From a checkpoint of a small transformer trained on Wikipedia: 25 layers.
MLP neurons of a small language model. Each row is named by its layer, matrix (up: input weights) and neuron, and shows model dimensions 32-223. Each number is 500 + 25 x the weight over its row's rms, rounded and kept within 0 to 999. Numbers have three digits each.
After each neuron's rows, "fires on" lists the tokens most often at its 100 highest values on Wikipedia text that the model never trained on.

L12.up360:490502529456518537489457486442480493506516524535479494500457569540516509460470500516490508497494475516523517476525487479528525491486510491486483464490495486496509495522445478444514512492465503478494495529525512488487546534496469503506494540462482508485468503523500496522484525477508519495514463497531445429507542527494504504489487514505520492546493505535519491505517528457498496553513461492485520550473487487525493524499495477512502457498460478491499500522544500472450512498520476558527533495529483498464485444509499506465501529516527528503471441530483517499477442482492504512
fires on: " in", " to", ",", " des", " of", " ("

L11.up355:490493556475512513491436466500518495504504504478488497499505536525482492499507458491530502516478482531501548499504487473520450475532517513453456539551496516515542514497495495471500500532483517475469503492531430495504528450496506429518448536475495516495545515500487517477474559462485500523528492500505515509493520499509507505539500497510506483518466508500524499494519547481496489503470490568511554479503525465489521498524502501493495531518433477463497490485535498477492489463524512486491500499505515519509491502482531487461488518540486487503477494525495539481537530486463491478
fires on: " de", "–", " and", " of", "-"

L7.up526:453499495472488526482511439479525493456489542518477495456489508507509506499503533537524518497494514520503489555536556487505481465500519509472488501488517514517543522512515504484489469507496496469474457485523470474492511470499472507515497546504470474514543504512515507498517497478518451478567444514470489501475497507477495507495516510502577504535523511521525512468530510525515487535503526499535494526515526487535543524505475496482451478538481507487488511484546561479506488487514522479528501448504476507483498534488528481511449498523484526507501487500507549478530507454522537497
fires on: " |", "\n\n", "\n", "."

L11.up249:501544499499418509473473525438493503511499510527488523519490483516493513524468511522585525487505500540478500492481503466521466486513505535490485484541491494480497508495465483487523516495492490494540514506489494475453531418477477493522462526503486503491526496497487504529465496514498505496498494498521494438514480502547519496536502466507564516497475526497496510475503498425535524490517540501501535477517547498502518526533459488484454515495505498439504486496476514512483495533498551489516509485483539453473488492528474470495508516540499497495465513504478542484499527467502462509
fires on: "e", "y", "a", "p"

L13.up305:471493514474516513477480475505513487536518530522500499537473501521471491509493453529502506502505442522494473537486509537513530502503533510490484515469501489493537528458497488478516530419532488492519471510483489477510558495498519482466492507486426498534515490512490477488536549476474440515471475497507496502523490534500504461521514527506526472541497446522529508496445503511487519559558467495484485482485495521540510504488507471502491471484475489513494507502480492505515479496484506523519514494498560494568479488494479481493539501532507557509476468462518534443511497472538520513
fires on: " by", " also", "s", " years"

L11.up378:470529466465500494506494461457504512490525571476494515492508497465478528517479525494517510509481523553480514537483537501550565505441484480489523496503509469526495496515533509500478505518489507472528474553499465448461487502515468524485477477468498511552473484500508460474557538468470508470532469494502485480489479542512451504508458492528534541484532508481490496536499541518471524474513527499529489512485535486511488513542533478509470476481499514500515469484471509494499501465496518527508487509490482518510500518498519527485458552582499502480500504556449507496492500507496524481
fires on: " a", " is", " |", " an", " was"

L15.up878:460494503504510487494492490489531458512462533471468517525474491489479490510469516513510493490555474507546501514527480439510495422483486499467495524495504442489525484443519518475455549465528507487506495478478475478483537526462496499480528535503478451431520463473493494509518525511503465551498507521488523514557486530488523453516542506483544508515485480505509512496443509514543552495507512502483532492489510504544539496500482476493494492510531511474495506526496558486483472487523521509492521483510530476516490492532496472506480506466512508501495488515521547459515517516537527442
fires on: ".", "\"", " |", ")"

L11.up286:477507505494487524506525485487520507507513544492479489508485499525522498511498479532491517463462500496516543521470501495499537484488477458485501471483466475481505513497505465479489499484476504500469459522484508497482474510518477498471498542507473458533510457508501488442500509492487480532537483461518504472494488506497514464483529526496449522506497506536492505547519563553500559533484464465497454529458504519532529535491474440532479509541448502467503492463478514447465532523501483534557497496512498496553530489502468502547459518495511500510503503452459501478518486493533508514
fires on: " and", "ve", "d", "te", "l", "al"

L16.up3:492497488453525472549476483490502524496507544492473503467437495510490501500495485522509536524474446537480488500499526502594501460515534496475487553518501499469521504508438453499497538496468500499488466495498471488498524461464466483499528547473508510505499503525499530498523531470474518525501491471552476489517508512514485499518461523509512466514438473553558519522526548474500502513513484499529482536493487509529505491498482466488485474543497501487495507515464519479474505515513473543537502506553526502531491486528500503474507520502494533524474483496548548474501480486491521520
fires on: "\n\n", "s", ",", " and", " to"

L3.up856:425495508495496503534492445467515490488490495520472501494487517489509501502531504510514558509510482543485493557533541505501496468493518488486460532479477516507544477515506510504492491503456497463485447526529451459466517525532469501472503559502488462476514485505499508511513502496487450540536461464498495535465509515495485485501494507475559504553501489531521495508499524516502498509523529462525476527507534468554555531530502483453483468562484490501509495495488517476501510492506517504509500452485484477508504515501541489525514501476482479512505512502515568496511543496538502514
fires on: " |", "|", "  "

L3.up522:447442474485486494502506425488524474468531495537474511485443505467466510515536516518517518509494485494498484531529518504510491498491517481494487495496531520483566526509484500442478487478473510502473490526462512506481531521523456522477477603499439482478534495503488486477513508503517489514509496485516492491484525520489527483503499501509542498561549487499482489536487488479520515546498512492527522522482543458553530507526486462448464502515465527501505506452514496489503542481507470488531509440446480494496474477486496498487507495528470504514488542471504552494489517487557505493
fires on: " |", "|", "=", " of", ".", "\n\n"

L15.up571:468504516508502509485541487503507445515406546498482474510492501499518483523486494535495506487558420507484468540519487495496504423495491517505504550519480460497506524523529510495481531486492505491501507466489462499461517498467497483484518513508470486503522468505494489503515539477506460541469506539506491532496482500499531453536479479480518476485507465485502477512448546516522520493480517478496508472534487545519487479517524487490489503499514508462523499512532556492506516434505550523458540527513543487536503507483481469524474480485510509496496484532518545485547523502521499435
fires on: ")", ".", "W"

L5.up328:450500472493496492515496465431488487492498493551500454499482489476540525476502524507508502499528511476503484514482518474457479474468540493474494528489513558521498516529504508490514485545457498464517464513534484458483506502533498495472484579512459470486502485504503499529521510497503465464516462477483427512498478503497527453487500483497534481540496491530522562472494510508518502511495512492553470503485487472563542502542462486489525507518518488519506519488493499492490527500497523502500523458452488485544505533515564487509505496484462507497511533481543537486560518495492501508
fires on: ")", " |", ",", " ."

L3.up559:422447508491499481526503437474536492485509512521508524489469485472466514507506534541506512504518509512519495521513507511458488482484521507497459494526534528522535488527502508475477487530463491480484473516478506499480518526547488524483487591505472489479525511533502486452499504515505444486543477498497491502450537520478549481471483496501550511563505484510516518525498528493510501520506530511508522519498519470544527522532460461492484492520476516500498505487490483465510528445511494488492511463448472484507521500474543511502502483481454491478501531518496551500535536432511509482
fires on: " |", "|"

L22.up262:480524481504497537543516483503496477473487525493492545446483505479448542485509562538482570470549474466511510524560507460484505457491511503517520521482533507478493513488465524540500546517519499472509474477549500456488507498518472474521502512484503487510521485507518486503498494496498521508514477507489459499481510491474514461495487474519497487462479479522511525494552554478478504480515555470503511517505498532516534484496457494487499507515541534521472488484482541464458551475484496495506484510533496532500463459506535502535488475493498528461467522476465506516508492523497463438
fires on: " (", " R", " Mat"

L13.up147:458551505496474505507517461466535467486468529491468514500521502532526552492488519550497529481545469513507501531493511487505521442484505517496484557477499485479523492512518497472484545472485499485498494484492503458477563486470515456468512519503478499508498477515456508519529515465491496505511494492511496501479502534496518482504476491508540451500477463505484469497512546534516518519476533507500501492491483490546505502492529479507492482502455476492528505503514516470482492476520494485492527475494517495531482463476487468554522533515529534505484471498485532453499505520514524481
fires on: ".", ":", " –"

L22.up591:501467503469495508475481486498499506497511526511514511480471504532481529503519491508481517430492487481509543519481506500520542495464516509519409505478519455486531467530462503463503487498440517464500496522504431500536495512497477516492490513492471557567498506482506504489509532500465496509519457464532481500514506492497518482494500518512486499500498502512494517523503567515508467503511555498517485558470499489504524530520444465497523477450467535503513539532475491473524489469517522501510557500551536498530521474499518522474502522548524531466509472500476496493488451506456548495
fires on: " of", ",", " in", " for", ";", " to"

L16.up336:485551536513491497480501486497487482485428489450515519499506487516461523514487465503525512515458491514537480518527535492547489500489500509466466506473496489491523488516476496517502505498482515460476484515511487478444514484560483504503495479477511466502524470495449497496464507491494466517487501516517494525480515508543501466546440487496525567476469540481505515541510528494479530509518523464544500507506527567505521510537513438492454497524509507484531493482495515488508493519489516497493519494491446430488497465476484494484467532513547523471463493560491521528523509478485506463
fires on: " |", ":"

L16.up82:496522457489506515520524466497490493515469495468457491491532526463489485476483514533527537491485432505530513541506522507532473480478464489466527549462542471486525520493511484530519532447550494474511495518521505461482521533473514527487479509462498503500540486497483498476516530484490453495514485500493491479514507527543460489532490456474518497455443489447534538490495471456524528533520515479483455466495453479520478507460551505467480509491475497529489476523463489492539520502504496501475532498513529536530496509548535517481497535506512483502516539507468519496531534540522480496
fires on: " not", " (", "uc", "10", "["

L15.up868:508546479492526558544451466484469472483514510504467486472546518528483509515516494484518505517495484495532485519510532455517526455498487458446480477464473518483494514480509515481515517511451497488512464539504458473492520491450496504507498552496453470517541505503488474494516547516489496519448441523521463485494502529492485501499474498491515486517451485521546506541527537471493523509510466493504508523490490538520483510520502452490500485538508539497527482493461522509437530490503476554508503503544541509551511492491490500454487503509525513486493454479521523483491482505496496499
fires on: " (", "=", " to", "\n"

L11.up99:479544485486503479526446477491525517500484535502520474480492530565517488503492481551505485500455526492532528517488507486507461498499553514475482522483476469468533505457473496497494516500500501506493486516490535491542489430531493458450492519482480475525553491539495508457498510513506509546499485488471428469542501519499526535528514506518490450506506490518550544479445498485486487470494497508494527501483507513538542508487461512504444495519469513530534504485530502498483449511504519492552497481507508495506496492459497464481515513529495541485495461486527530471526498514486491541
fires on: "o", "e", " Ko", "ker", " along", "gy"

L15.up351:486504512493521498564483517511488524495496520481497509467482539512492516490480492507492523510519517506461509502515493471507472456523532482508461499505481504505499510480480463493547519479492523493465475530528486466486524496543521422499488512486452492493519499512499492506466516441504514558500479482502514497512547507481501478527486470488471525523470498544517543458535538522514494487506517508536526541479488500528518464502459467541514505500473490465459472513454513452454533477504481469489500467525507507511424464483561475542480489464487504502519508544490515505492493499460485457
fires on: " de", " Da", "-", " Z", " Ja", " R"

L12.up262:460498529477523512471476460518494483514509511478500501528488482516505529528522483516484511538468490507474522519505515516558504482479517521492499506525501448494564497504482515512536514481521498512502520528501537488532524508542497509514473492464499458541497505495510507535495555460475499513501461476486441483524476527484482500506470502505507501500465488520540499508441463478465533531481559497476560523445499509537526515540490515482431473481470505494483501503510505469488514499505484495539483509495527439490495490499495525440498489576490516528508505475459540493495479490481485496
fires on: " also", " on", "e", "s", "o", "a"

L5.up329:447524500483502527542493459495543495493534518529469494485525469491489525505497515525492516487518517503456535547484529536463466439488502527494460532508489499515491498503509510502518537506503512467492478493525482449482504465509476501474527554460441463486515492477491532512521521522495470487502458490475471501466468513494505471513507529495560463536474484535523483495495529516473521489538548502543501519482503496546526512558488529455494466541509501490495474467476551494504479467480511510496508494491509480542496464490515489515511490504486478481467545503508551467529537498505505484
fires on: " |"

L13.up288:476558514491518491504459477506468513470514525455475507484529492501516490489446518509513514515469522485514528507529555490550456504501538483450506488475459465480484444490532534485497494494493547485519450527499477477468504471544491530504512462510540501521506485489483465502481486502515494495498500516505503472481520535505477522510445508502536523476462541468493535518532519498487499502516494497512483497536519500510500496535522444544460458506502510506564449523474509494524464503480534498503491519514486484500494504506526495485444528513505483481508527533514550475467530513460511511
fires on: " |", "–"

L16.up519:489506485511461513541498506526492477491524526505517502511487521517493535539512453479501506512471489517471515511546495500493543498498469492498497487490465505491507504470481507496512478520454538469497492487482497513523492467482516486461516492474444493490492464509511513481502524528516545514501518490530484476470481523505490500527509511511519477479506516485484481474499550534470486513502542438520453491474530537544501515497509445528505481569455496453496477485520533475515526491526504522502475531554492505521543513514521493512479486537482539465454522523456511518491511519574475524
fires on: "l", "al", "ti", "te", "ate", "ated"

L15.up223:514506506474503521503484500455519455506515529447512486484452523520518511496502463514528499579498458524529491499494517505500462454499504518486484532505479500521503514493511482501491518475496526439472520490488503525504514462494475521446486524509511524470530474469469479493520533485498493510465503497529515496496506541521451481515484510513506477561455497465522499468515503465456538522488552513528525474498530476479522519479497464487496517504477511476469497448525497531490556500485498513505516503492495477508464540471497480518510497513485536485439484517516526498564556450527478513
fires on: "–", " of", " by", ",", " most", " cons"

L10.up313:489513507503471502509496492489527463502486559507454511478491493491477485516468482493463529524556461509490515512542496504471491442476463493501511522474517489514519465505542517476503539497516515479495491492510446465475549516465506472516521537503489446485547470490457473558517485487501483505519502487493498540489534508480527493511495480495565490494430476508478470480529510473493515518520519506497488480489517502542555493519507482495509466530508450442514490500493564477472470492482505522487516495523499498553500486509542526478505532485493489506444512509509533474535513524499488476
fires on: ".", "\""